{
  "n_head": 4,
  "n_kv_head": 4,
  "d_mlp": 1024,
  "activation": "swiglu",
  "norm": "rmsnorm",
  "norm_eps": 1e-06,
  "bias": "none",
  "optimizer": "muon_variant",
  "lr": 0.00504,
  "warmup_steps": 39,
  "decay_fraction": 0.913,
  "seq_len": 512,
  "doc_mask": true,
  "steps": 5192
}
MLP neurons of a small language model. Each row is named by its layer, matrix (gate and up: input weights) and neuron, and shows model dimensions 80-175. Each number is 128 + 24 x the weight over its row's rms, rounded and kept within 0 to 255. Numbers have three digits each. A neuron's up and down rows have the sign that makes its largest values positive.
After each neuron's rows, "fires in" lists the words (lower case) most often at its 100 highest values on Wikipedia text that the model never trained on. A number after a token or word is its count.

L8.gate67:144098144148116140102096119152090155102112142141113172092117137112140099133141118093113135140110139164119129090172140146145128131098159140147133149153133115115139168097174104141131167125124181165101121116117130093099129125152109109116131137179097132107074140107159116131156091114159115115
L8.up67:111150151143125087114121102134159133098154153138111126131121102120134163146115129158130152094146140116117152145135127169107113126165119105148168133138126127116121112133102137107159130148096124113112130096152113117139096128103081107070131123127155123148114128169094106151114174104121125085
fires in: "an" 81, "another" 4

L2.gate283:159141117087170167123082091104134114095144077135144175125123140092118113154106118160123081165158120136126115096115135191133131129199159087142117141097137136129085127150131122114132144132102160158147142144066107088142100118143126108110123110121097136140142074109129098114128096143104124100
L2.up283:111120162133167132118096122109107136099105136114111099131151106093136137106103096105128207138177106110108127141138141129108108119107149144141133134126092112112113151099130096153128124126133148160131144143154093147125088093095166109129130102114125054152087109121135132109142108126115140101
fires in: "battle" 20, "february" 18, "march" 17, "army" 8, "june" 7

L8.gate349:147149137065134109126139149070153120139085126107140136138138147133160136129111107097138102125113155133149117099088137147127105153142122118131101105074125143096129140112134131104148174105193108148152105146090137166126095154121105086111170127113121133127120109137135168094101148120130120133
L8.up349:101124132118152127142122151120108128089121123132147067097177095136146122162171093091090117124117095136149090133121123123129143109135157140104152133120131141090108128172141127168149102128137092121131138132162133144113126121127112144103124152119092092136131098131128024129142147102148168147
fires in: "was" 45, "by" 15, "is" 10, "are" 4, "to" 4

L5.gate330:157157096123141141098129076100136157123136140142112143135115104130134126115115167148117156134151188116150183101099123133117132133120121112135095142097144152147167108113106146152114105138138108139136117140131094106090112116159129104112139122093107132097106145159169124128106116112186107159
L5.up330:144087144146123177111130127132133129099112134130112111136100126170153125145156134143088135097141134119126096101155084126130076128128042140134174158117132090117124137123120175138111130143109128132094089155171150139090146109079127119114134121121097155139121136108167114110137148140153105123
fires in: "on" 36, "in" 11, "at" 10, "for" 8, "to" 4, "most" 4

L5.gate64:144113111137119142095148119116067121123114109162085116173152151139118134145119117165118146136184095096129130154129128130178101159155147142170094127122109109112143143115143129122132122122118167136114122120144089080131152175154141096125105112150075119128101124115111118135151143101154165111
L5.up64:137099114090101157100143099129094103148159113146127170126109128197138111186143121109109123115134112137126142145111137105108173161121103146171116115109122126096115105128135101110124103115183134114110102109116107100134136140140137123105157114145113107076094121116146133126104144141127151110
fires in: "the" 45, "electric" 7

L8.gate400:119141103111123141095110121068135070162111121111181160109128157149121135114088143160091124132160120113140155138144092165072110129127134115145104115125123132164113140146162120142104126124131112133106167092123132131152088131095169173124087081138140117086176100120106113107133124089107079084
L8.up400:103117131167130182134128134108145107160116089111128082137112112145150130142142129132190114162130172094125129154160131147120138119105128184118152121176091144127147130084091174093103118121136140173116137138164163153102107138110135145103099064146142108123158129097133109181138124122120120117
fires in: "not" 17, "i" 12, "a" 8, "never" 7, "have" 6

L2.gate53:084123145112152113142126122085116128124127182125152131155134118138162150131127123076144093143141165130123130139098103161131132086137130118113118122108172151124107182139178109187168118118112101097133112160098156126115131177151131091134100120172102126131086087126125128121100079117070134139
L2.up53:136156111175105107162166110110121084153087108117104135130121125116138122125119150098103165184110102124130132134091106117112128091113100132076138114136107124161134166173163148121168133086146129111119079107118175126113117151138123109131101140139115160119098092099122130105137158114077111130
fires in: "is" 36, "be" 21, "was" 17, "being" 13, "are" 4

L8.gate651:132101108141123097169140097138101131073109119167112151113108129164174161115136133158177173134161126110095099143091103163136130119120091088154115129135127127147127125151111147140171138109113161169090152156087129115172127142169126087093077113199139126131153119113140134122150117149111138119
L8.up651:106123119129122154146158141148129072132135065133170166171112150094085116136104111119131103137132127119102093115131123150159097119139109117154114147110103124154115125146127173125179114142139122129104178149145147135125119143092143147113103111131123120116126095093131170145143151127162094069
fires in: "to" 37, "be" 17, "was" 9, "is" 6

L2.gate224:128128074144098161158127131118115132146094066133111150119142117157128136137086110109130167091107128147145162123122122146131181119168091111122111169147135135102154098101140129152157114110122150080145132142152126103149124094125114126117119115102153153118133127116117131123129134110124114146
L2.up224:108117108125132059109117130131122139123151126130158149097115099098148163114143110129128148108138154102127122170153100130176186099139151137168129107163121093125130145133072143144157127104151146116116108110131171122094139102141145127156139101136083137115121115156130158109124143122110096098
fires in: "as" 22, "10" 17, "100" 6, "october" 6

L4.gate105:113117132112141091115125125096147119124115090161160131137131140176137164120117147151077143116087125135101199120127139101110120146118127109141131149134147088119123145175160099131160114130102156130153142102177154132141110113095089137160123151088152155155123151153160126110116125113168169132
L4.up105:089099114133132133140104115112072132166157165147151167120085124186105132176155188179128170117114141105103114063128117123119154132123142122148145141086122149129102131183142132130133105154188116152147127143149158133117115157156147148142135153094140136130126105144074165110132087125101125172
fires in: "s" 28, "its" 8, "battle" 7, "his" 6, "department" 5, "center" 4

L8.gate392:115078120173189118149106120125126148121105083176135151090116135082129126127096175127152116126112120159135166114136083083167154108145109141176163137137128112113097121123118129157108133134168122135134134117150182111116113112126117164072132086121171127122130124119102156109167153117122118139
L8.up392:155131173155118108141163109156128093109134083131095135098115126178118139146098109148143149155153171145147156115096142120172180130091117117096136134087127113151113074118154110116145100159125104139114161073150177122158078106129142142127156127159135149134139118144134165126094117157105137112
fires in: "to" 53, "their" 6, "given" 5, "for" 5, "his" 4

L5.gate749:115126131144134119125152191135133112119134076140153060177170120152130134114139124139084168151107134134159126134113137126098152126102141102124135090101136120110126098136116136175151130135216076132119124124138121117127112112117142149140151136132111152100113101092135135103143116099153105104
L5.up749:134136138143121165104176127128135131161127169133111119146132107147154152139146115133134117161139117124139108091129150137103161113162124143162093116079130126151089149128130140170119166129178147126130130126114135188137153136075126120125097134157155149091154133100133125104112131140080097142
fires in: "was" 46, "is" 42, "were" 6

L2.gate332:152126137102135117111145140108144123126126108081127118155142116176115114114138126097093092124110093133101118122132125138134104147126131162123176111119122118105111100122116109142143151116138168134131139148121138130101095161066134153157113127106148119168130083163148107085119150128072144144
L2.up332:130116167110165109129110144125128113156153105139131105132154116089134129128090126132141095100147178079116086119128131112146136159157103090090136160103121149113143125136157150139101179122125155137151132113110127144099141152093147111108154136141129132107112127102156121119119125114190146087
fires in: "with" 20, "about" 16, "of" 13, "on" 13, "in" 11, "and" 11

L8.gate236:148134131138138130128094136186097134131169118093128124144119158116162129121156095121093194112145137102160126111137108149138190081122153159097125083140165103100096131152149113150109123139121094098102120135104137145131173179104116140127131141094122140142159118154149089121105107154145105112
L8.up236:157094124094138131139120098137151093114125110117113107127079124105165124143102116152078124118121098122159104083128150120125113185131175160131150135088112101155156154151138199113177179117110133161157158137125101143126142099153099150108102155143113101117138134076148111110133161163108143134
fires in: "of" 54, "bulgaria" 5, "by" 5, "the" 4, "to" 4

L4.gate628:140106154129104101148140125105122120125157149121107128166126159169133115094116156104152144146152084101122123117117098160135084135126131156135110165122117157111093112097110155116147113110157120139155148137175208156136140118117152135156137136113133134129123145127096098108125148114112134133
L4.up628:139108114137122137119082121131180080089126157130115133118122083108086119120167107106142102132139153094148127161119125096148111125163140119084131130110132149150096119091135121131086123141111164130134092122124101127130135135134144118142143151156116099144125153123085113172130094159115104103
fires in: "men" 15, "women" 12, "girls" 11, "finland" 6, "boys" 5, "learning" 5

L2.gate674:105134105128149154149131150137145119154139110157183115121124124172131140123171137138132116154132069136113175165138152133132130220177105154143165119122141134132148138108155119150124169123143120095090118117114170099135133135100133076105141128146156122103135147086112155134174128112149169139
L2.up674:153113156118146127086176145111138140116129115116127135128122085133105106115190118091099145140124115155088130112124094132113131120094147129119151142158093137103155149152143091142097109137106112088089136137142133164138156123107127132115145143128115104159101124080150152111102115136130136144
fires in: "can" 32, "could" 14, "after" 13, "should" 5, "make" 5, "for" 4

L8.gate679:114148153126134140109095071097113119138076112105088118136147139139121118127106142158129148161118136142093113136123133133133151114110149159149134130137131109116143115110097132145158122140149195112103148126126148149122122159114133148096085085100075104171157151168077112135142112144156148105
L8.up679:131121151146134132081101136121102149128150126105144122149143139155106120125121081153089137134116137165150101129127139125122145127144098171191137134132149124133147116098101185134112143140124162108114130116106128118108138175070109136108144102123116130166106123114108080116153084126145144132
fires in: "in" 42, "until" 19, "since" 12, "from" 6, "april" 4

L5.gate204:138093134126124135082104135092104161122152130127116115113160156134122133145119141103120065173143129138100108118088114144117117169151097121126132109142134091092158122124131120116126124135165148126128109140079109114145136090078065167105136105148145118129119071141130101122126075155136117159
L5.up204:129091099157132117138131139130138125153098129146119133083164148143139112131129175091106054100108127128074121135116123116103144146144111134121149088099171132129151177098172100161126128125129152158116135103088114094128164135142159124159133141117142174133131123118140134089136151149095130127
fires in: "as" 24, "until" 6, "with" 6, "that" 5, "since" 5, "on" 5

L2.gate530:125157123155138125140148141077151112162130118131163113105076093086132163123125154133153121127124153117101163104121093100132122147162097152157140158147147128177107161101109149134127133133113149151104131134125122111147110127161149114139148113162145161108155163146156131150127144135123113145
L2.up530:131112117148057144102133146163144136145111136163103107132136102093082173098113128146066152110094119124113114160127122089110100107152108118136125138168151104141152107150142105115119119102122115099149127107138143110143148183165066116112129122142135114115125105114117148100138131099114128138
fires in: "the" 100

L4.gate904:131100200138149129132120124148153151115102138156159133136153129139164155135139155138126117168100156110089122122178158114164106173104111098087119160168133151157148165107117119114110106141139120151082135139132108123159102115157079096117114173130125097181134109116133122109086123152129087127
L4.up904:125161121108116101129107132099161141087161141104098131091128138133129107132138133127127106139148132105135172087160124157149101098163132137171109068108089161147088172075151169163134127140167136146123149129138131124116096087111132085120107157143134129106134126106165093167123135136140117137
fires in: "four" 26, "six" 17, "five" 12, "seven" 9, "three" 9, "eight" 6

L8.gate831:132099129152121151142145163120163106105105134171132116139100157122148148148133109137149134065141111104104120119142154138143111112115125158125147141115136146119146109124121143139117114122083140136180154130127104139135155111116137149136146095162126114107109056101089109121100130081110105098
L8.up831:118063133094158111141142119151132132125144113136133109160133130156129148140133079142121159113152135110138114135068110084122121134141105143136124123093153115117124152082119138146110149160160129131099110113090139133170120160087154165119136074125144124156125143127163114136131126110139199101
fires in: "was" 17, "years" 12, "signed" 11, "moved" 11, "appointed" 5, "year" 5

L8.gate933:133133132124131130061166098117153163090137108139124114170112201135102091136110145150123096101094147133164104106129139134186137110149086158135110147159178114104119149127126125117096114146144157127099128106119112130139135142113070135148116135116117100151133109088116093102146126104087129112
L8.up933:145133107117106152129112115129071132116097139110112143161114127167135147131074170158113150119114106146177152130074135086151109165092116183162138151126160143113143135155098115091142140142151124129091165118167120122133107114132125079124136180100128128132132165149148129150141128126151143121
fires in: "the" 23, "a" 10, "gave" 5, "both" 5, "each" 5, "this" 5

L4.gate982:130093160122136127136142172129134148097120146110128102144122135110087138167136136139134123121109137120141117135140130130118102125077103075141081126139107066067138140099140119117149161130098120136147096084100171091125094150111095112108172126106118116130135099117108097130130118100169116125
L4.up982:133099134151138153162148098131117139117142093120117102099153132156138116132129172089126175148094159122100121105121101105155134153159153132111087141092117146101097129139143149131100174125157117089152139131156163129121102140127092138159143132118122113175142115088159076153144118098098120138
fires in: "was" 35, "became" 15, "played" 7, "is" 5, "scored" 5, "worked" 4

L8.gate114:131146152102157076126080095124148133129109128087124155154121140145126156136145161143114134128154123157100164161064168122128095130118121089115136092125189096118139115089095166104098158136089124118133128109139157088129096091131105150092150160076120136126091120115156104130127138135151113150
L8.up114:119137131146128084101154131145162179179127067108089121132131147125144131134123129123154142109151115138117098090164127120146136128122093121153138134115136089096089107162123133099131163136123107123136105136123115148153128083176168156121115145096120111128109112108119111089086095093166106133
fires in: "by" 28, "on" 23, "for" 11, "between" 7, "from" 7, "to" 6

L8.gate901:132146172103128175066131110117072064127117113124160129112122106112127133137152134137137107144172109106112133116124132090122154122107117105136105124156145145131136167109119176130057161105164141164140139125145137122104105119098159117106106133124131127120105155086140157125128116176139120070
L8.up901:139146124129161116069158099147117094106110121121126130145089120079099170131097109132133125135168152131118160082192131154148103148152159120100119112111113131134173108116112073135123124155121096137131158098118115138086112061151142173106144118141107104114110123065128164155129114109108085133
fires in: "to" 48, "not" 25, "would" 8, "t" 5

L4.gate429:144104126160156148144114121124136173178130111094132142109137114155135146153144128139110128132137094164100149130118057102155136138099095129103134114100135115171128114166110134159141160099117116136107160111080092153127093114124136112144132142083105141194138112087114139106078103092126114109
L4.up429:149147149128135099156108082129144140141125162125161103098190117110142148142139101151116087070141162128130168125124116160084105167135145146136176098135095130149132147119137115174146103123144121137068092155136159138088142134133100087076156082143101113144093119126160128140122124159127123083
fires in: "november" 30, "september" 18, "february" 16, "june" 12, "december" 8, "october" 7

L4.gate644:167141136157143123090138094105146068094143158112135172151120091149112101101140153169139151143106121126117123099157119136139121131153160138095112104100131120111131156132095138141145159152161140120137130075194145112064146141142140122117127138127110112105112132118129125110158091148132151118
L4.up644:109165147133127165096165100169112102047136106147169123163098092119149074112078146167113133163106171122104116080142140145140126158120127105124106074092113119120106130116126143134147111164118133099105137112135157138098143132135135128091121113141136092106104130146121165122167125167135135082
fires in: "to" 46, "can" 11, "act" 10, "not" 4

L4.gate583:131140143173146122124107139117126103138117105129157158107118117180147118109124122115110124116118107095093112131112134151064184160134143066094136122127122068119130113156150132161143164120180139171139117117087124105143092140124138113148129111148160146081101114112155150096109147109078104108
L4.up583:100148097137104160113118149122111111119134110134115106136150086130113132161087145097148133086090108164157090150128162147118104072141098127137115079108126147117126131168157151170095128143170121157108139175090170137147139124124141103085116152149153126130138137112108131116135079123146100103
fires in: "was" 40, "is" 40, "almost" 4

L5.gate734:132090127118104141121126142108141156162101141108139159106084166124115074100154146117159170149159133105151131102089148097093096156113169108103146152186178151110104158088135143173133127151158110145141094125139131082119146148156134093138091086136098149097133153114092120131098107112152128130
L5.up734:147141085142134126080157118137113165087106100114116119155126122119151114135098146130150126103117161139139157113142139104151129107150135112154097159145120110087135144129124133148101103066140122124090132123137137122098142094112105126124120102111132139121114101117147142118149157091133145127
fires in: "a" 79, "an" 10, "one" 6

L8.gate681:119093150164152170138137105135105173177161104149123128149136136143137126153121131070171119162141117131132109115160109166137155113114153146122134113147138097134107108063108127148149116138160140141153120139167133131158103132132160153128168172129129098093113130105110088092129129120137128104
L8.up681:134156157111152128146101119120098151158096147087153128129151089106146126168125148106089184131164156133126095125162129139145163131137110115107114077123121154134133116111092114138131107071102113111103111100125174127178146110121112133108115134161126138169130142117148107103059156140125114129
fires in: "november" 22, "june" 8, "july" 6, "january" 6, "december" 6, "march" 5

L8.gate597:168105154123100105123139111096172158106173113110114108095166129177138117118083175133165141127152140112121162098136114192119160157171127150130118130126134152136150128134118127122111154116086148132095101117101160095130112094135139119121137105098099158180125161122149116124155133102143133137
L8.up597:133100102128138121148137102128144177146140100101098164140145167156136145149130168153168101151138114122141149135113186140138135155109125167099131145127103097108127132112131151095102110083136072154161117112130163148086116133128182095130113098090116124126140130147116116140104149180155110141
fires in: "or" 13, "for" 13, "and" 11, "of" 9, "some" 5, "in" 4

L2.gate118:106117152121117090129091102127154103139108172123151131186139131121127093133136131123072108146125113173120168088163153159118127180108138116108090171161130114143120194134109132102101115135132138078161133114151120133121147148147149117129106093113106092156158094113128066129151124154117163148
L2.up118:144088146103119165121140079116145125130128134140120112163128141142156113117100123106121132121123154118114057107126157127153187109112134078150102161135136141149141120109085157111085154080108184148171094134149108076130087119135113168130135116144147113178112120086077098149167118168170093151
fires in: "november" 24, "october" 23, "december" 16, "summer" 6, "june" 6, "august" 6

L8.gate12:156152161156142108168169082123164131156117123097112136124107130148114138105119141200132150145138150125128158111106151059123080162139156173156139147110103181193148110138170121116139165147162153151103118165098125120146131110108118123154117113106124170116163173141095127110103117150129142088
L8.up12:089096112091144132172122127129144091154123107172096143138132101142067098141105143189103164153102142122106144127188111131134148155155110139150160131141148179120173161121100134150147124157108136117120153099094143144140132151107126140095122081127143154126156143114152160126126192101113117106
fires in: "the" 85, "and" 10, "s" 4

L5.gate30:142134170131101105167123081150119102103086156096104143110123086103104111113125122133129141135142117091098084095111153114172157115123155143152109119129163112147111098105102139138144128135132082108161145134101142115152110124144107125125106082119155141101123126091133148124150120105099158116
L5.up30:115093131110107145135148103141111127142135131143057157136060129153096138130171141159145100128176107110143139082149161118130151078110133136157141143120151135124128128121130154117150092125115111157121122104119112118149110119151116120117115067155138100125150125125136105093109113128132164126
fires in: "university" 30, "institute" 13, "college" 9, "model" 6, "television" 5

L8.gate896:133105173122114115132136131098149147158083131096089116088135126103105139122127171153138171139139141102115133164147081130122127122083118140104114073132158155128121108162130131146139146110126129190118122129143132121115125160098112151153137147128151117128126125123138135140101125104119135133
L8.up896:153103136119126085169141153158090131074111145103107109162130126132106168137155138126131135139138162097106165114120153087098103135133121130127180092111100170150164130096152162090101115161133155123140140126144142128133155118173092168155157094111142128145133155116116104124102168162214156126
fires in: "the" 25, "their" 15, "his" 14, "these" 5

L8.gate420:126174125102125121156121143141079163144101146109133123132142175140111119105124140092125096103123091111153141120129145130131109135125107110127094170103143142099086130126164136127061132076135124117106128128106145155144118129092127110120168142087166164098079132197145133139093090184121138152
L8.up420:140127141112129087110165132116149136128110059124110132108063161178136111146138111105145118104140126094111131133125102147110148186149151173155172174161118155100117147118135123107112125125143150164120158133151116141142099120126140079137093092084113142158129132143135148104093138153124149137
fires in: "of" 51, "to" 14, "that" 6, "than" 5

L4.gate66:069058120151128116148098135110120105091150133167175121110118138142144133117140130118122102094157149110108112082101148138082143146142166134129131185142124152120141115122059082128166145149161158125123129123176107131128142103136161139167162110163098130164131115165130178138155088129139111098
L4.up66:151112128118132150135135146141108085146163109129152200099137088170132147116135147180113133111142063198171113130118152117143102115135125100112113107102119108090140123115161157088158119124120164120087116111139155136127118152117122118095142113116077139125144141118119197097128147129114193132
fires in: "in" 22, "before" 14, "under" 12, "when" 7, "only" 7

L4.gate112:150096084130094122089098133149158137146155095142141174142099102130108124112115131143108096101109082138124138119117091127145120135159158131149182137109147180148128142114120112127143117127134113156167095096130165107093119143157138128143110138145132109170156172150113155151099154159142103161
L4.up112:118092083167104152103084147107132098083145126107122134135133090123185099176138125141137108109137104126112108093142149044111115162111163127137115144126160145138138118155098113126122155075084124116139132122143115122097162148158136091149130126124120105144145195094124143099105125146145139123
fires in: "people" 20, "man" 12, "women" 11, "men" 11, "manibhadra" 5

L2.gate717:094132116129097107106165146128133106113119112138116111101140098169105099139102156102101158120161133117170130158125125145145114121134132149153144086146163144126137156135132089165120173077119154161068133106134168136127135134135129106105113131125135090113109130160127111149117152117094072106
L2.up717:118101116154185120108140119133155206121122120144107126124128118080183139164126148149088118117124116102156128125091123103113119094129111145174139110127141119143103132093172179174138117134145114122151150135153151146141145150099144115102139147137107112119104129141107146179123150135093102161
fires in: "to" 79, "in" 12

L2.gate695:150150171126132153140134159116088120122110117146111106147180118059147126126133099118115140122102129143127139100124105138150156148129155127149133083115134152124148110101091132123173088118129129187104150146106116155113162104101131166123145183092134115122139164092082126094129118130196120136
L2.up695:113135135145169131132110129136122158118143130109074074162150171092129169157108144104141136153130165150153141105108102116101158128145125094148164131172126100147147133180109141059132150119125179153104132102091100173108135129130150139162123114117106155186135140096121115111113174124153145142
fires in: "he" 79, "the" 5

L5.gate892:111127087093114112105113096123155113133143118148095094098105092113114103127110195149113132105116094119112116178180098096110183114113130119134136176110132134129133100144117122143133125101178119117070143101123119133095103136116128146111081177116138125109117120080094111113135131125126099064
L5.up892:118104132128161156174163129130086139131104117138150144124128156112098113123116124136102127121101171138073146141163087100143098132123101117097156118135133132103135116142138116144122110105124142146115140064175116137125108075092135089122135140058134115148147131106097128146122126149121109078
fires in: "to" 55, "i" 12

L2.gate864:155083148126089110114118119104141101173138114096130162150135117125136129162167154127101177108143154120079167087143183139163137186168155166113105145111145175170095142106135136149129123165127121149118134110134081176107140144111145089120100089118106109184118113135125120087165126157127135107
L2.up864:151131178134128121107128112117088143179066134108120130148185135132120131125173132098144162139175126139114171106105151140174165133158104143096114140102104154161111168111104106125109177142143151140138150139123103159113117113168129095114119114115095113154124157083098104092156061153104131149
fires in: "february" 25, "june" 13, "november" 13, "january" 10, "september" 9, "july" 8

L8.gate556:118134109188110110119112134133100109104092125130124106118112144144112128101129127115145145106168145112159096135127119134127159105116100120119161123176140164076079092204120109155140126120145111149093105096129123140138156092104186130083092128131094167100162088121145109151147112152126142160
L8.up556:131080149130180131082158112130109161123138106162132120144097123140136139126122144127134131135132122133147113118153145132116131116130137129157169097127130134071169122142150161168126128148194141178174113151159125145097152131122106107097142093157102136182112141125153147094099125137097117130
fires in: "of" 21, "to" 13, "on" 10, "by" 6, "began" 5, "begins" 4

L2.gate99:109139108142152113166133136131137109180122126175178079195097080168093138120186142157118133115119141147121140119160155085113142153149107171145093139162133142162152127108163098142086121149154134154134150144162130141131162109145157142128108133139129133132100152142098118121142093100198066153
L2.up99:121118152136142100098142090071130094099093142129126097118096122100112136149130121139084106156128129141119148089171114119112135131159098175104097083182145165128141116144170092119115104157104138138174140117101140128138131168153092150117138125152069126125123096119088110143111165116136119134
fires in: "the" 99

L4.gate592:152127126148119153100126122147103132140094172136115116133140101127086136109145137101132154133106106146128154121138102089173106153096146131151143083199148109136138178124096164112103092160118105126103156130137123150143127122138129159150098160125100099116063143100115125110114113131094165142
L4.up592:125106115082141100128113101134130078178093144097142131162172078110115122130132100158101146118111174131076137109142082100110107128134130126107124113090130155179143091084108174142108148099108170116101139126097159141110118134108132153132098089128128129140119129134091120112122107129151127111
fires in: "november" 19, "august" 16, "december" 11, "april" 9, "march" 9, "october" 8

L5.gate522:113138142099101112128110172163152131095149108091091124119160156148120115105134116147145138161104147144093160127089150124112090118132120149156111161134127122109103115109108163142151122103123152105120186136125136108134102117086155117164159071113142133152116116138149103120087151152143122139
L5.up522:110164132152152158094128161128134145123116101160092140130154110117107146159126151128133114131113150145123103134141126102160108112085092123148129116132145139140134116142145142073140153143107134123119107180132130116139189103146155155043123118123113126119120154167076135136135116110146148130
fires in: "at" 23, "on" 12, "during" 6, "achieve" 4, "increase" 4, "won" 4

L2.gate33:098112180097153102135120128117145146149102134094094139165151122112105175115147082123104122120124137132086127119155100155151114180108115127172111137127101184162103128117088115119120138120135167135146155132104124135142083157144141142122125141117133105117119115110138098109151102144146089135
L2.up33:097123113155140189154124117149135126112071171121095112134136094150108137131123161091144148116155144128124129109118121094142147171118136139107115125129123139130119168141042093149130128102126142111157155115130130107105117125115113114140100087116084110157121106132128098095118115120117144099
fires in: "august" 27, "january" 19, "september" 19, "february" 11, "november" 7, "df" 6

L5.gate158:127129103159167097120141167105133159117130173140117133094124133126142086094130147067127099126148126145111123137117145143176154111116168078163115150156141080131115095101141141099123100088126117144155101136148137101121080171092167127176161083140130134118071145107126143136174102135152114123
L5.up158:138118102152160134142131121128107100131119107127146076109113113118159090074086102106145128146092154176082138137136156103139162118171128126129117145132160103097107166123125122093134126120092106138101140121098142125140130121155133111152110163115139054139121113127131117200156103141172115136
fires in: "in" 30, "a" 24, "per" 7, "induced" 4

L5.gate342:119139125140131092120123193098124089129131106130112101136127123129124117096128140095113130121120140153099099129124156152144160102153126147131133086142143157138141133122119144156137121108126144126116135104119177096145108132134139186174172113124114153091139096142147108144101141163127096120
L5.up342:125096149149132136127140218160129134126154130089122114161124096124146116097081140203120135169125147160164108167127112136141111170119128112128116107151162168098147140120134134132123127163137145124110133123123114107134119127118112124119141127151103122151127131162113127096144120088111175096
fires in: "from" 50, "on" 22, "in" 9

L5.gate209:091128105133141115135145125107108073089183175128125137129175112133109098103133068187105137127171155106107108091130116121145152133140101138102123116145114159154104134139149135134103176109109101136124112129134139105164126078144110135145125136122154103139138128076140149143140112098148113106
L5.up209:158143108075083148161154097119173134161136110098149124071170149105135137087125128164125151138137127128146131087121155192123128134160085148141100133107088093111125165115151157130113152155123139127136138087103149144132104119126132090142095097131137129133158142096138158143091164109135119148
fires in: "can" 14, "is" 11, "may" 8, "also" 8, "was" 7, "will" 5

L5.gate449:108153118094105141135129119093111108083133122144113140168131132144121073105122112104093165143140137165107136129121106170119113074139122108090139143154130131087108137106154133110164110083088112140117164145118139114128085130167134121112134163140136114144116085117133166086150131133194099125
L5.up449:111122119164177103137145114141093144120168124138149150118166114139134165149127128146150106084073132085156109104178134151145122135106145144112114134115113154127106107159115102139130178133170079124118150133117114121152134139129084148107167112110117129131157113097130111127118145130131151151
fires in: "was" 58, "it" 10, "were" 10, "is" 7

L2.gate179:083103133137143144119120129156110137130101096176151175099102170123157118109151094111117141145127143104120091094150136121140156139118118104153121096153111143154114124140141113175158109159127105082153107147081112080121127146125132112150119120115152157112140109136154139131141085151120116144
L2.up179:126133137107078170126095105127134134115141112139126115101082143086107115119134142127099134072123121092110155089123134141134102138120108125147109130130122116125143145135113125185119135127117088112125120146097106093140109170105146115104131078158137145093141140129108118133147150084157148141
fires in: "a" 50, "an" 12, "his" 8, "december" 4

L4.gate396:185125142114103126101111137133145153126094176117113134127135152128127085140149139133138140145101136144158156123133124131120146102110099099151127106157129109131150130121142099126168154144163136118135124162131096144155136130119154109128146134132139136121135132132111126107112085144135121112
L4.up396:153119123152109145129128058118107123113102118127095154132131097134157149181136114138146113164128127124103135102156130090171163125116086059133104129126122098173122175095042102113162136125111146124120121155124129154120156111131136104153103129102143091101117087117129139133113114124092145157
fires in: "at" 36, "an" 10, "flying" 4, "the" 4

L2.gate1009:137145109158096157120098107134114099118099159117132091193085139134149137132133136105111148131103126155088110090125124120139142172090112098209132116144124122162127221128085149106114113101161159141115098117132111114135131118150121133126124137128181150155106105119134082134146098160127158087
L2.up1009:119097151129132156141093112123153163116135132133124118181138131085115131103113141120112156119095094098041139081139149127102125144108119110157101155134103142149140157130108134113095131116149153105109126128127117177084100116143174165134096107096139157122104088141138111064144109108129120136
fires in: "may" 24, "july" 14, "december" 9, "year" 9, "april" 8, "november" 7

L8.gate322:086113124106141113088174102148114141141114111111163132128104121157132136087133150134127099135169132132094101109105143129061147169110115111158170081092154157159131137153139106164124148073127110117098116119122172110133125115153119129102125124087100124083132143120091091155143140117146123134
L8.up322:106163116135179154094145122139115166150140110114145164116103135147167128156149132138129130119097130112147114166156136134158120083077115172131088112115125122097108103151134128161115140072120135144104143168101147109160089052155139118127144100103146140138088098153126132135114116115136141109
fires in: "at" 30, "for" 12, "to" 4, "of" 4, "make" 4

L4.gate1012:110079180174123133135112107096108146165133105112139122102135135147074102118078102126143122154126119106137116152119136120145100175153101187145132181137152163119121152131084116140094142103168104085147120122167133121173086126088121142164171119136160167107145131114118138118131155145121134133
L4.up1012:109143131146107096122141116083129123091105135080176128141110120122116178116135123099107133137159153103123139111143138149114131088145111123071115097132128124133155124120131135136146157145128149108133111150100095135142109092162135116132149177134116101137095129176130080174113132157182125142
fires in: "two" 26, "four" 15, "six" 12, "three" 8, "cross" 7, "one" 6

L8.gate499:158151137128132144126156109133127117125102124145138144144126132129153149161096127131148151114149103109121140128115105144117119161153078152104131164082160121110108105139095161166154136122142060071146155125150150146133125173124165119162145085083136104130104144110113154141159145107107113127
L8.up499:142091126165133151122167126127142169154155132140163117121141164184158095105118160154137132129110127152119148128076127129139096143108082133167168077119153108095139160123137126130159109162119154096089156120150123109126130139092139121158092122137133162149075146143126149133135103120147107125
fires in: "to" 26, "took" 8, "not" 8, "take" 5, "taking" 5, "at" 5